Part of a small language model's weights.
Size: 15 layers, width 160, 2 heads of 64, vocabulary 761, 4.7M parameters.
Architecture: rotary positions, no biases in attention or MLP, untied embeddings, normalized queries and keys.
Training: a variant of Muon for these matrices, 359M tokens, 5478 steps.
MLP neurons of a small language model. Each row is named by its layer, matrix (gate and up: input weights; down: output weights) and neuron, and shows model dimensions 0-127. Each number is 128 + 24 x the weight over its row's rms, rounded and kept within 0 to 255. A neuron's up and down rows have the sign that makes its largest values positive.
After each neuron's rows, "fires before" lists the tokens most often just after its 100 highest values on Wikipedia text that the model never trained on; "fires in" lists the words (lower case) most often at its 100 highest values on Wikipedia text that the model never trained on. A number after a token or word is its count.

L5.gate255 [133 131  99 135 134 161 168 141 145 155 121 150 133 120 113 117 132 114 136 146 111 127 112  92 138 132 112 142 159 134 135 141 171 127  96 152 101  90 123 120  71 139  89  60 102 109 144 128  86 172  77  99 127 100  96 139 129 119 123 175 131 106 108 142 125 116 142 141  95 141 127 138 119 206 124 103 145  94 126 123 159 124 119 117 134 157 101 164  89 122 157 139 167 109 115 113  99 131 131 143 135 132 142 166 109 153 119 160  90 120 128  99 106  74 157 108 131 124 141 143 155  99 142 108 132 116 114 100]
L5.up255 [169 141 135 116 122 149 118 120 162 131 124 145 124 107 108 112 161  74  83 164 176 111 198 146 112 112 134 132 125 107 128 147  95 122 165 134 103 127  93 135 102 111 122 102 144 146 102 124 121 125 112 159 122 112 158 147 120 149 118 134 169 134  85 104 137  98 106  91 155 124 110 100 146 159 145 127 133 130  91 129 144 162 113 130 134 137 151 106  95 109 116 155 103 141 127  97 121 135 126 119 114 142 115 129 125 109 152 142 142 107 155  94 103 158 143 126  88 131  84 125 154 116  99 139  92 152 151 125]
L5.down255 [145 132 154 124 166 136 118 112 111 166 142 107 125  73 146 109 144 116 112  97 157 131 138 147 117  85 107 154 158 165 143 130 133  91 128 102  89 164 119 141  72 117 135  82 157 128 128  91 131 118 143 141 165 122  81 125 141  94 118 109 126 141 121 102 148 114 141 161 128 130 146 132 154 119 112 132 107 143 108 117 129 128 155 161  97 134 160 125 124 108 176 171 121 102 168  82 158 123 141 117 111 175 170 139 121 130 162 116 165 112 136 132 168  84 123 122 132  87 109 106 135  84 163 109 121 129 158 143]
fires before: "il" 33, "ust" 22, "r" 21, " " 20
fires in: "april" 54, "august" 27, "may" 10, "apr" 5

L3.gate147 [124 122 137 138 140  96 119 155 155 119 143 124  91 135 143 168  85 117 108 188 102 151 106 108 124 113 107 105 135  94 139 131 133 130  99 109 163 124 112 135 143 148  96 140 150 121 170 127 170  94 107 107 135 170 136 160 119  96  99 123 120 121 141 128 106 153 171 157 137  81 130 159 150 111 178 158 126 130 150 153 105 172  89 105 127 151 117 107 147 127 143 120 135 186 161 118 147 126 141 151 121 145  87 133 101 102 115 135 158 124  93 128 135 125 161 120 120 145 147 120 151 168 107 153 145 106 103 117]
L3.up147 [113 123  97 152 121 165 142 119 185 139 136 122 121 133 126 112  86 136 116 132 123 117 158 111 130 117 121 102 194 112 101 127 150 118 152 120  83 156 139 123 122 133 134 158 117 119 141 161 149 114 157 105 126 119 124 130  54 137  87 159  99 121 119 137 104 148 116 159 138 146 114 140 141 123  90 108  82 141 158 147 188 113  70 120  93 138 145 143  82 137 156 105 113 131 126 136 134 118  94 152 109 136 135 151 126 157 144 127 112  95 135 110 148 178 127 113 154 155 114 144 128 123 140  96 120  81  97 124]
L3.down147 [114 106 111 136 109 148 116  99 138 122 175 113 135 154 147  86 131 163 114 131 103 159 174 125 136 110 129 120 148 102 120 108 116 115 164 154 107 134 148  77  90  90 147 128 137 122 110 136 128  97 167 116 150  71 156 143 115 164 148 122 141 132 103 176  82 112 131 129 144 100 140 106 139 149 129 131 108 119 127 162 136 112 144 133 131 125 141 115 116 101 144 116 110 101 138 158  99  98 151 149 158 128 169 125 130 129 124  97  85 173 133 130 134 175 163  92 213 117 141 106 107 100 153 136 118  86 146 153]
fires before: "r" 39, "ree" 17, "an" 15, "os" 5, "in" 4
fires in: "through" 28, "three" 17, "than" 14, "throughout" 8, "those" 5

L5.gate349 [125 167 115 148 124 186 117 156 148  93 143 114 112  91 153 128 141 100 109 115  77 137 134 141 144 123 102 167 123 160 110 112  92 124 117 113 138 139 147 135 145 123  90 106 120 154 132 120 157 152 136 103 108  97 108  94 142 113  98 146 159 163 152 145 147 105 132 132 168 110 104 146 155 139 139 152 133  89 184 125 115 162 147  94 145 114 113 143 136 136  98 104 116 171 174 162  88  97 128 112  75 109 136 100 153  90 130 109 129 150 144  85 126 117 115 120 131 120 160 126 141 119 159 132 140 105  94 121]
L5.up349 [121 119 121 119 142 101 117 133 135 117 152 117 149 159 156 117 100 156 130 115 108 142 150  89 126 140 108 140 155 102 154 158 115 125 129  92 103 153  96 140  88 132 115  99 145 152 139  98 117 135 132 121 152 119 157  84 141  93 156 122  98 165 147 124 116 160 114 166 140 134 105 126 115  98 112  99 153 142 133 151 113 135 144  66  76 114 144  65 136  90 125  96 178 138 119 149 120 128 143 135  82 151 188 161 162 160 155 130 152 110 150 165 104 130 113 154 137 143  89 102 151  96 157 144 131 126 126 153]
L5.down349 [136 107 125 159 132 148 104 142 107 158 118  92 121 101 168 129 137 133  86 102 117 124 166 143 140 150 119 108 136 120 133 128  97 138 124 118 115 142 125  98 136 119 106 120 130 108 127 110 128 154 153  91 173  91  79 113 135 107 130 156 153 152 197 124 134 119 151 186 115 148  94 123 102 131 147 107 117 122 129 153 126 123 149 107 138  66 132 153 104 127 152 145 147 159 117 133  93  90 117 138 141 182 129 140 184 132 170 115 112 151 152 147 151 129  98 128 149 142 158 108 127 106 155 146 131  96 102 171]
fires before: "we" 32, "h" 25, "t" 8, " f" 4
fires in: "between" 32, "both" 22, "narragansett" 5, "ribbon" 4

L7.gate140 [ 70 130 147 171 128 114 138  82 181 121 125 110 160 130  92 151  96 127 163  81  78  83 141 146 142 131 154 119  91 120 160 109 119 148 122 107 113 126 123  84 196 119  87 118 152  88 133 125 111 125 131 158 134  98 110 141 109  93 124 104 123 150 140 131 128 109 131 165 106 111  96 117 130 126 145 154 135 130  87 117  94 100 104 107 131 143 138 144 126 111 127 116 115 141 120 140 158 116 169 124 116 131 153 116 133 102 109 128 130 160 126 108 119 167 108 154 163 141 133 102 130 119 153 136 166 148 127 132]
L7.up140 [139 108 190 125 102 136 118 176 119 110 116 174 120 111 125 101 151 105  91 143 124 143 132  94 151 143  85 136  85 174 160 137 139 124 185 128 129 119 109 121 155 115 111 154 106 147 150 124 138 124 113 142 117 121 114 109 148 118 107  93 119 109  61 158 125 110  94 133 120 117 143 101 103 147 137 117 131 149 125 115  87 130  77 137 173 107 180 129 136 129 143 111 134 100 141 138 122 122 118 140 130 118 148  68 153 143 172 122 105 129 129 137 140 120  70 127 129 110 133 133 121  92 164 143 141 166 130 132]
L7.down140 [136 169 131 165 135 103 111  74 105 115  93 141 162 113 122 170 155 153 120 128 100 128  88 142 126 155 154 119 128 166 116 109 170 131 160  85 113 136 121 115 123 121  92 122 121 132 115 149 126 116 127 136 151  70  85 148 116  92 148 157 135 129 160 149  92 115 115 133  84 120 107 138 126 186  91 172 136 102 157 135 141 146 125  98 116 108 108 172 112 132 148  87 104 117 135 154 130 111 140 117 125 107 154 176 116  96 159 183 132 151 108 116 116 147 156 134 155 105 150 100 139 119 144 116 115  87 141 106]
fires before: "ough" 47, "at" 11, "el" 5
fires in: "through" 38, "throughout" 9, "feature" 5

L3.gate51 [131 122  92 188 130 120 132 135 141 140 113 161 123 124 126 124 146 133 171 108  88 120 132 136  83  98 150 136 141 109  85  99 136 160 123 108 130 104 110 126 138 124 166 129 109  91 131 155 100 120 123 119 141 183 145 135 121 129 120 145 120 122 172 119 149 143 130 164 129 130 141 111 147 150 132 115 106 121 120 114  77 110 134 150  98 158 136 143 113  87 140  98 142 110 121 154 116 166 175 177 144 107 101 127 115 156 103 137 134 136 135 112 133 126 116 116 132 157 137 129 143  97  89 139 167  90 147 115]
L3.up51 [150  82 115 169 144 167 126 134 139 133 118 120 142 196 156 154 108 161 141 102 116 139 111 116 136 125 133 119 127 107 139 153  96 122 132 110 138 139 134 137 124 111  92 138 112  94 130  85 104 131 191 114  88 125 148 115 179 155 112 111  79  99 159  99 120 162 119  86  88 122 144  99 129  88 100 150 141  90 142  93 161 143 119 118 130 115 100 145 135 102 121  87 134 148 108 160  99 135 192 109 147 117 116 125 139 151 147 112 154 146 144 118 134 144 174 138 130 106 134 132 143 113 178 111 126  99 149 168]
L3.down51 [149  92 175 103 174 128 132 173 139 132 123 136 152 156 132 120 135 142 126 126 143 115 109 127 151 155 124 145 154 111 114 136 136 122 141 105 152 129 131 143 110  99  95 120 160 139 115 103 101 132 145 153 108  84 148 160 184 108 107  63  76 102 192  97 141 115 105 102 133  88 123  84 114 110 119 131 136 144 128 150 122 125 149 114 148 162 140 103 144 132 134  95 136 151  99 108 132 146 191  92 139 128 134  96 134 179 143 110 100 113  97  83 137 135 130 109 136 107 154 140 134 119 153 147 113 123 109  94]
fires before: "ober" 31, "t" 12, "e" 7, " |" 7, "il" 6, "i" 5
fires in: "october" 31, "wife" 7, "civil" 6, "oct" 4, "village" 4

L2.gate205 [ 73 107 120 102 140 160 127 129 102 183 123 141 123  96 156  99 147 110 109  89 142 143 116 124 169 123 154 144 112 133 122 113 102 121 128 103 150 151 147 137 143 118 120 143  84 111 143 106 129 167 162 157 124  82 109 161 110 120 134 160 108 156 112  90 151 184  88 110 120 137 164 117 158 154 122 175 157 140 161 133 124 128 128  84 128 139 153 104 140 129 154 132 146 148 121  98 143 148 118 161  87 143  65 111  75 107 127 131 117 100  92 125 152 128  99 169 152  92 134 100 126 118 121 106 104 154 169 108]
L2.up205 [118 156 141 104 143 149 125 140 139  58 116  78 107 133 159 110 115 138 124  91 166 128  88 142 116 115 118 129 141 158  92 106  76 143  88 150 107 121 102 132 134 159 144 122 124 126 150 111 125 134 121 111  94 123 120 119 147 174 142 155 129 136 176 113 161 112 121 148 121 139 172 179 124 161 119 145 107 119 142 155 109 110 165 115 125  92  77 126 149 146 108 139 120 126  83 155 171 113 134 175 115 150 137 142 134 154  63 124 128  93 149 106 129 126  82 118  91 143 145 139 113  70 142 172 147 152 111 116]
L2.down205 [117 140 103 143 118 145 112  95 116 156 113 123 101 140 108 101 196 100 139 143 163 100 110 161 143 128 155 123 114 146 125 154 116 107 127 148 147 167 100 125 118 110 146  90 123 113 157 112  95 157 126 179 115 167 117 115  95 109 149 103  91 128 121 110 166 130  92 131 149 151 161 106 123 141 144 167 118 164 157 105 148 151 162 124 123 127 105  92 116 131 108  83 103 133 153 152 112 134 103 115 103 105 109 128 120 195 119 128 110 164  70 119 132 145 119 153 141 136 153 110 121 130 105  78 143 117 166 106]
fires before: "," 28, "–" 14, " |" 9, "." 9, ")" 4
fires in: "2019" 27, "2018" 19, "2009" 11, "2012" 7, "2017" 6

L7.gate25 [141 157 119  90 122 137 100 128  69 151 155 118 158 140 118 111 107 122 118 123 148  94 106 110 147 124 105 119 118 153 108 145 119 124 111 134  69 100 110 122 125 125 121  81 148 145  98 133 113 114  96 145 161 145 152  85 140 165 118 142 130 158 159 120  93 131 111 135 140 162 140 135 103 178 151 103 167 121 133  78 118 134 124  86 139 156  88 109 123 166 100 134 154 135 105 133 107 125 163 167  94 156 107 104 126 136  98 105 110  98 129 133 169 113 135 127 173 128 137  95 154 147  91 109 151 161  99 123]
L7.up25 [128 115 144 170 130  98 144 130 128 136 132 110  73 144 144 160  94 168  80  93 103 124 164 122 163 114 130 137 110 134 113 171 176 174 120 132  84 163  83 127 122 114 167  99 130  91 120 113 105 164 160 136 131 167 167 125 112 140  93  81 109 115 111 136 124 167 115 132 128 131 116 160 150 112 108 171 151 111 138 169  94 120 163 140 102 135 141 145 163 158 113 134 109 146 153 153 125 135 132 158 151 119 152 130 132 100  66  89 137 121 108 152 101 108  97 137 144 118  96 111 130 109 156 124 135 115 107 160]
L7.down25 [121 136  90 108 133 138 130 107 130 135 113 112 131 144 138 123 137 109 167 156 154 101 142 139 112 130 141 115 151 138 134 141 150 120 107 120  89 130 113  99 127 100  99  91 119 176 119 115 149 144 145 117 154 120 128 122 166 105 124 140  84 129 139 122  95  75 151 123 154 157 144 112 157 101 120 112 143 153  96  93 150 128 121 140 137 153 167 108 140 172 116 150 131 104 124 158 104 139 121 135 150 134 122 113 153 110 125 133 125 155 120 131 128 138 101  97 147 102 118 120 160  99  82 117 141 130 139 140]
fires before: "ican" 18, "th" 12, "t" 11, "ic" 8, "ey" 8, "om" 8
fires in: "american" 18, "month" 9, "money" 8, "america" 7, "montreal" 5, "economic" 4

L8.gate343 [ 91 141  88  99 137 123  97 130 138 120 139 140 107 112 140 108  99 142 146 117 122 129 108 144  90 135 120 101 149 156 162 150  99 171 118 111 147  97  99 118  79 154 128 135 137  89 148 151 130  87 116 105 147 155 134  98 135 131 104 146 175 149 106 156  93 119 137 150 120 122 125 127 152 122  99 155 138 135 133 193 122 101 120 142 141 126 129 132 154 138 148 127 149 121 121 186 168 121 121 107 120  99 192 110 113 130 163 145 121 139 128  80 154 128  96  87 105 111 135 169 108 163 179 105 121  76  98 134]
L8.up343 [127 141 134 136 119 125 145 138 180 161 129 111  99 127 146 155 145  94 145 160 104 101  87 139 140 159 180 145 144 177 155 116 128  94 137 135 115 141 135 124 119 128 112 133 134 174 148 103  87 112 141 117 130 139 120 141 130 153  87 172 121 190 109 141  94 150 123 116 167  84 145 142 149 128  99 127  86 122  96 156  69 147 128 143 126 130 117 145 112 119  76 130 166 143 121 118 131 152 123 141 130 129  97  85 140 170 120 110 122  95 109 166 149 165 120 160 143 138  99  89 123 126 119 102 123 147 149 136]
L8.down343 [105 119 154 110  95 126 155 114 121 124 150 124 142 174 127 131 171 126 142 136 137  91  98 134 119 156 137 156 129 159  84 118 160  86 101 120 118 146 156 126 102 142 109 114 139 106 121 158 103 126 134 170 154 138 125 103 151 128  96 147 100 157 139 143 165  56 111 142 117 172 123 163 141 134  99 141 110 142 160 119  97 166  87 103  91 152 105 146 125 129  82  69 130 153 121 146 124 139 134 122 135 143 133 136 132 117 124 105 146 118 163 106 130 152 124 155 153 128 124 128 182 123 122  93 130 162 172  90]
fires before: "ity" 25, "and" 9, "it" 9, "are" 7, "ou" 7, " d" 5
fires in: "university" 19, "candidate" 9, "personal" 8, "local" 7, "career" 7

L10.gate360 [127 123 146 143 140 126 126 184 123 116 171 138 146 168 168  97  95 115 133 115 122  98 129 171  98 112 140 155 125 110 169 122 111  74 123 120 131  98 126 144 114 111 112 131 121 168  87 162 134 128 144  98 152 124 159 122 122 109 166 148  79 113 117 110 109 103 175 175 118 115 105 129 152 102 126 132 212 106 144 116 132 194 165 112 109 106 143 121 130 129 151  86 151 140 110 124 119 104 153 101  86 101 116 116 139 127 120 142 164 127 115 119 103 151 114 124 134 124  70 168 131 111 158 111 124 146 133 102]
L10.up360 [162 136 124 141 114  90 133 114 145 103 106 104 130 134 108  71 163 138 136 116 106 162 123 160 143 128 165 129 114  96 101  82 135 152 125 136 135 118 127 191 131 116 104 130 153 111 124 121 131 111 114 121 131 149 123 175 127 159 104 146  51 123 157 101 121 132 148 155 126 149 112 117 122 155 142 149 163  78 133 154 132 158 122 109 129 122 101 125  89 152 102 138 156 150 155 101 114 138 122 123 108 119 132 123 125 150 159 118 113 138 128 160 170 117 132 113 126 149 153  62 105 143 146 154 129  86 143 134]
L10.down360 [ 90 114 134 141 158 114 143 155 109  66 180 164 174  93 153  83 118  69 120 126 134 110 150 142 162  96  96 118 124 121 155 134 142 115 138 105 155 181 168 129 116 159 106 141 139 121 129 141 147 130 156 146 132  94 155 132 141 171 150 159 103 115 148 120 136 109 127 158 144 120 107 160 128 123 162 115 140 168 157 116 127 147 171 138  95 133 144 104 125 144 141  97 101 120 142 156 126  67 154  88 138 139 107  96 115 101  95 176 120 157  88 126 108 112 112 170 116 120 111 137 141 139 119 118 126 124 136 130]
fires before: "ates" 26, " the" 12, "t" 12
fires in: "at" 40, "states" 26

L5.gate301 [138 144 126 145  85  86 143  79 128 130 143  99 160 111 168 139  88 145 130 122  77 142 151 110 121 162 143 140 146 154 124 114 133 137 179 130 130 142 144  77 127 114 140 158 107 124 133 125 159 135 123  87 130 111 133 130 105 123  89 159 114 143 147 149 106  93 100 152 148 126 110 148 161 104 110 107  99 133 161 106 143 143 115 165 113 101 119  77 111 123 142 164 124  92 177 147 147 155 165 133 100  71 141 139 121 116 116 139 110 139 134 110 125 126 118 159 140 108 142 173 119  86 100 146 144 108  99 135]
L5.up301 [107  84 157 160 135 167 120 121 156 129 147 104 110 165 118 116 161 119 138 104 149 135 134 154  89  75 142 120 137  86 164 103 118 121 116 132 134  55 106 112  99 167 107  99 119 128 127 129 152 113 112 118 131 145 136 135 122 144 143 118 120 138 108 121 104 107 152  97 158 105 120 139 151  79 107 160  89 128 135 149 170  83 115  79 128 113 141  99 134 140 131 129 119 125 131  96 153 127 129 174 106 124 109 115 148 144 148 153 108 156 132 132 119  83 146 133 151 132  73 122 116 168 134 160  76 178 130 144]
L5.down301 [131 123 113 146 100 116 124 109 131 140 127 112 150 105 149 149 103 131  87 134  73 116 122 106 116 154 151 149 149 131 140 122 148 142 167 100 139 145 106  91 107  82 146 124 173 132 117 127 125 138 140  95 129 126 145 135 121 129  79 125 122 191 109 181  76 125  92 184 136 136 132 175 156  92 151  93  98 119 112 140 106 147  92 139 137 144 101 122  81 118 144 135 142  87 202 153 120 132 165 154 137 102 136 105 102 106 125 125 142 155 103 102 124 146 131 157 120  98 125 168 123 117 128 149 154 122 142 117]
fires before: "r" 30, "an" 19, "ough" 10, "ree" 5
fires in: "through" 26, "than" 19, "although" 9, "three" 5, "this" 4

L3.gate249 [ 93 173 154 136 135  74 185 156 117 108 146 150 112  98 122 108 115 124 143  90 107  68 167 123 178 114  97 112 126 108 138 128  80 110 154 121 101 172 140 115 129 103 138 111 121 147 121  93 147 137 114 116  98 146 149 153 137  73 116 145 119 116 172 113 124 114 168 133 167 105  74 134 141 155 100 164 142 117 142 125 128 129 128 146 129 124 129 156 150 123 116 113  80 151 105 137  79 152 105 138 101 104 130  94 105 133 152 120 103 125 135 155 123 131 141 150 143 136 136 128 126 136 154 127 141  97 132 125]
L3.up249 [120 163  66 135 149 119 122 128 153 119 174  52 142 106 125 148 126 155 109 133 165 116 102 121 120  85 114 130 146 141 129 143  97 124 143 104 133 156 114 128 133 127 147 143 132 148 169 109  96 110 130 109 151 123 131 138 143 136 128  85  83 168 179 118  98 133 121 109 130 106 141 135 162 143 135 114 155 174 169 134 152 110  84 132 122 149 148 132 154 122  86  92 122 130 151 117 132 119 133 135  85 150  97 119 123 150 135 111 130 111 143 161 111  90 105  94 157 122 109 139 172 155 134 149  99  88 100 152]
L3.down249 [127  88 119 113 136 127 128 161 131 144 155 133 137 105 141 131 150  93 160 191 126 121 169 120 131 140 130 104 130 172 143 128  86 106 194 127 118 107 107 126 145 107 146 111 117 124 133 134 101 161 168 130 111 146 107 154 159 131 132 152  74  85 158 108 134 125 151  99 129 114 125 140 141 111  88  99 134 141 117 145 136 109  79 140 138 157 133 153 138  92 112 135 106 123 141 144 161 115 130 142 128  97 167 158 159 165 119 148 111  67  96 145 137 148 152 114  90  95  98 106 177 122 103 101 113  79 131 119]
fires before: "ican" 22, "ic" 13, "on" 11, "in" 11, "t" 5
fires in: "american" 21, "america" 13, "london" 8, "catholic" 4, "qatar" 4

L5.gate409 [190  86 171 156 104 116 129 130 181 114 134 142  97 101 129 132 108 179 135 142 116 144 139 141 131 131 113 110  98 118 102 124 165 167 136 150 140 126 111  89 139 130 142 107 125 114 127 156 156 149  79 124 175 101 134 149 156 125 136  90  76 136 122 151 112 147 160 126 130 130 106 127 123 143 121 135 133 108 153  74 122 124 139 124  63 129 114 111  86 119 110 138 155 109 136 131 126 107 130 135 100 118 127 120 154 119  97 146  96 142 164 109 123 118 111 127 123 130 124 152 129 149 167 130 122  81 128 138]
L5.up409 [117 145 158 118 123 147  96 104 138 111 176 182  79 138 151 119 157 112 151  83  83 161  96 147 107 150 143 130 142 117 117 107 161 154 120 124 134 118 112 122 105 106 133  98 149 134 145 112 106 150  84 107 118  70 144 113 142 130 145 103 120 149 132 138 137 149 127 115 113  75 133 116 150 136 130 167  95 119 108 116 143 150 113 114 151 109  90 109 113 147 127 144 126 136 147 156 139 136 150 127 155 117 102 171 117 142 148 147  77 148 115 177 114 118 180 144 147  76 162 134 135 109 144 124 130 185 101 123]
L5.down409 [139 141 129 163 150 114 136 173 104 170 136 167 127 125 152 113 121 135 150 110 109 148 128 112 139 148  96 100 141 168 141 126 155 154 119 137 107 109 133 149  97  95 108 124 147 138 149 116  70 153 100 173  82  96 123 131 125 113 100 142 103 112  95 147 110 128 116 158 143  97 162 134 123 131 128 190  96 134  87 135 141 156 139  74 142 113 124 131 160 128 130 133  92 135 166 175 161 127 104 126 165 121 123 154  86 142 126 136  79 143  93 153 131 109 166 140 111 102 169 130 135 130 119  96 107 161 146 102]
fires before: "ason" 17, "ver" 16, "v" 11, "ed" 7, "at" 7, "e" 6
fires in: "season" 16, "several" 14, "seven" 7, "seedman" 5, "seat" 4, "see" 4

L2.gate74 [135 113 166 119 112  96 127 127  84 148 111 149 142 111 172 132 124 126 127 143 127 133  97 174 108 126  91 122 155 132  65 107 151  96 119 165 130 146 142 103  90 123  96 132 122 138 114 127 157 117 138 170 130 183 118 120 121 174  96 117 155 165 107 117  99 127 161  80 117 111 125  93  99 172 110  94 155 143 122 121  77 156 131 163 108 132 114 160 106 116 155 148 132  97  92 199 111 123 122 113 136 143 124 111 107 151 113 134 155 112 162 110 123 146 145 165 129 141 114 132 169 154 156 106 143 108 127 130]
L2.up74 [139  99 106 124 150 122  82 112 126 125 159 116 112 116 103 116  78 103 176 149  98 132 100 116 135 110 129 158 126  95 126 105 120 143 100 129 108 110  94  99 151 153 129 152 133 179 140 125 154 117 100 118 111 118 181 129 183 137 169 103 136 131 146 147 103  93 134 134 103 119 146 123  95 169 123 144  91  89 121 138 145 121 117  77 129  84 172 126 127 151 137 139 164 142 168 147 124 110 129  99 131 143 127 132 142 113 154 147 156 149 153 150 132 103  92 150 135 107 115 127 140 153 143 131 112 146 179 130]
L2.down74 [144 128 185 131 128  91 128 140  73 146 136 103 108 148 140 123  83 114  71 145  55 135 124 152 157 110 117 148 139 119 102 104 122 110 129 149 119 144 129 101 136 145 149 124 156 174 164  70 138 148 130 130 107 145 109  83 136 130 107 133 120 174 121  99 103 150 125 103  96 107 112 141 105 138 149 113 133 161 122  93 110 139 118 124  86 142 123 142 117 129 148 133 118 113 178 144 119 169  98 165 136 142 168 180 148 147 149 132 136 151 116 128  84 133 147 141 140 153  81 130 127 141 100  93 153 149 148 132]
fires before: "0" 18, "1" 11, "ra" 10, "2" 10, "3" 9, "4" 7
fires in: "2020" 18, "2021" 11, "2023" 9, "2022" 9, "2026" 6

L10.gate422 [161 122 146 119 110 121 115 146  78 102  84 131 124  72  80 153 146  93 155 125  72 134 177 120 125  98 141 128 130 109 168 150 138 130 115 136 126 133 126 121  84 108 138 147 110 102 143 115 125 151  93 173 167  84 110 101 160 114  93 149 136 121 125 159 110  90 156 127 130 117 150 131  85 105 139  94 115 119  89 152 153 119 102 101  87 152 106 144 128 109 117 114 122 126 138 126 150 139 149 137 133 131 174 104 107 172 113 143 140 148 187 145 101 127 126 159 161 115 113 121 153 162 144 107 150 122 103  83]
L10.up422 [137 105 117 139 130  78 146 133 137 139 125 117 103 123 102 161 152 124 105 131  87 108 172 108 113  73 119 129 148 162 107 140 152 142 106 131 134 176 134 132 132  90  99 103 118 139 191 119 109 179 105 122 105 149 128 107 149 144 111 126 140 130  82  99 133  89 100 120 109 129 157 109 122 104 134 136 136 111 103 125  97 159 163 120 139 149  86 159  92 116 135 161 131 137 161 126 160 195 118 146 155 131  60 143 130 146  95 112 147  99 152  93 151 119 168 125 121 103 149 120 129 126 129 120 183 124 177 106]
L10.down422 [183 120 106 103  61 118  87 140 128 131  56 128 153 139 140 134 120 114 111  83  90 125 160 132 114  98 142 141 159 121 131 124 121 179 116 138 142 109 109 119 112 141 127 130 120 143 138 161 159 130  90 118  98 131 139 112 158 146 152 142 116 102 111 120 146 152 157 126  91 114 166 112 107 117 120 122 134 126 112 115  86 116 112 127 150 147 131 137 129 110 132 118 121 160 144 132  74 133 182 124  76 126 136 105 133 109 116 163 174 112 133 122  88 207 150  98 154 103 126 145 145 154 160 140 123 115 128  95]
fires before: "1" 23, "0" 21, "2" 14, "3" 8, "6" 8, "5" 7
fires in: "2021" 23, "2020" 21, "2022" 14, "2023" 8, "2026" 8

L7.gate318 [112 114 132 154 103 103  93 170 140 106 139 156 107  87 128  73 151 137 106 110 153 133 111 119  89 127 136 130  78 119 145 135 144 144 140 112 111 122 106 115 121 112  53  98 114 130 127  91 136 159 117 110 121 108 174 132 137 151  93 156 129 130 119 126 122  71  82 163 122 118 139 129  93 146 153 126 130 149 155 130 145 174 169 125 117 134 151 161 130 140 139 100 172 123 165 136 136 125 137 126 112 118  67 123 151 149 100 109 154 111 110 110 115 104 135 130 120 143 136  72 157 156 169 142 113 100 118 144]
L7.up318 [ 97 126 108 187 150 100 135 174 130 102 132 148 140 108 129 103 112 117 116 116 120 157 115 107 151 114 139 120  89 143 121 138 153 132 133 129 135 141  98  97 103 153 109  97 141 133  68 105 166 115 135 114 145  69 130 140 123 126 135 129  72 131 127 140 124 128 151 131 102 130 118 144  83 184 107  92 127 164 136 137 123 136 141  80 146 130 152 112 125 157 155 124 113 132 120 189 144 129 150 154 142 137  83 139 156 103 123 119 163 112 132 172 115 143 123 149 124 139 130  71 138 157 114 148  91 142 149 179]
L7.down318 [ 62 155 117 145 156 114 105 130 152 105 139 177 146 128 144  75 104 156 119 141 158 132 144 140 126 164 140 162 126 129 121 133 162 138 135 117 122 145 145  97 106  90 125 137 162 114  91 103 119 106 155 126 118  81  97 122 144 107 144 156  85 123 140  97 111 135 110  99 115 106 118 123 156 166 148  74 175 119 105 148 118 143 122 122 123 137 151  82 110 163 182 105 135 142 140 129 142 134 105 110 141 133 113 109 158 135 123 100 181 137 100 169 100 112 126 158 142 184 113  68 101 168 132 128 104 107 157 118]
fires before: " the" 36, "t" 20
fires in: "at" 74

L4.gate191 [153 126 144 138 116 133  89 108 129 115 131 166  80 128 107 116  67 153 111 118 160  97 125 127 127 152 142 135 130 125 170 144 101 117 156 130 141 139 159 123 121  91  91  98 124 123 137 130 102 152  95 107 101 114 101 132 116  99 118 147 119 105 145 195 133 110 108 128 113 121 106 113 123 171 108 127 164 112 146  81 139 148 189 111 157  99 148 157 150 135 120 129 110 150 107 117 123 124 162 138 129 154 110 102  86 130 114  95 173 128 159 137 146 109 148 157 162 132 129 119 164 102 163 130 130 133 113  97]
L4.up191 [ 80 146 123 125 132 133 130 152 120 151 130 144 133 161 171 106 111 110  71 171 140 116 134 140 107 181 160 104 154 135 165 113 119 110 113 159  90 119 116 119 129 106 129 118 101  86 129 118 147 147  94 147 136 122 122 158 185 131 159 153 105 152 143 132 123  97  94 106 116 124 120  98 134 131 129 102 152 113 176 145 114 136 125 100 128 169 159 129 103 133 118 181 125 110 145 150 101 124  92 114 109 131 141 140 150 136 116 147 119 123 111 126 117 128 131 119 126  99 124 164 101 146 145 124 118 166 142  99]
L4.down191 [160 111 115 138  99 107  76 150 139 150 106 156 132 117  98  90 201 164 118 107 116 119 135  90 122 154  83 134 142 113 195 128  97 117 133 126 109 145 134 124 148 127 120 145 111  93 113 144  85 123 119 141 158 111 145 105 169 124 129 143 109 106 113 135 164 145 123  88 137 130 137 125 115 166 152 126 114 112 133 111 103 141 146 120 180 153 187 164 138  86 140 141 145 134 142 121 113 160 152 127 130 156 101 125 121 143 122 130 143 157 134  98 145 107  85 141 128 136 178  98 131  95 118 144 112 157 138  99]
fires before: "ust" 40, "out" 17, "r" 4
fires in: "august" 33, "about" 17, "augusti" 4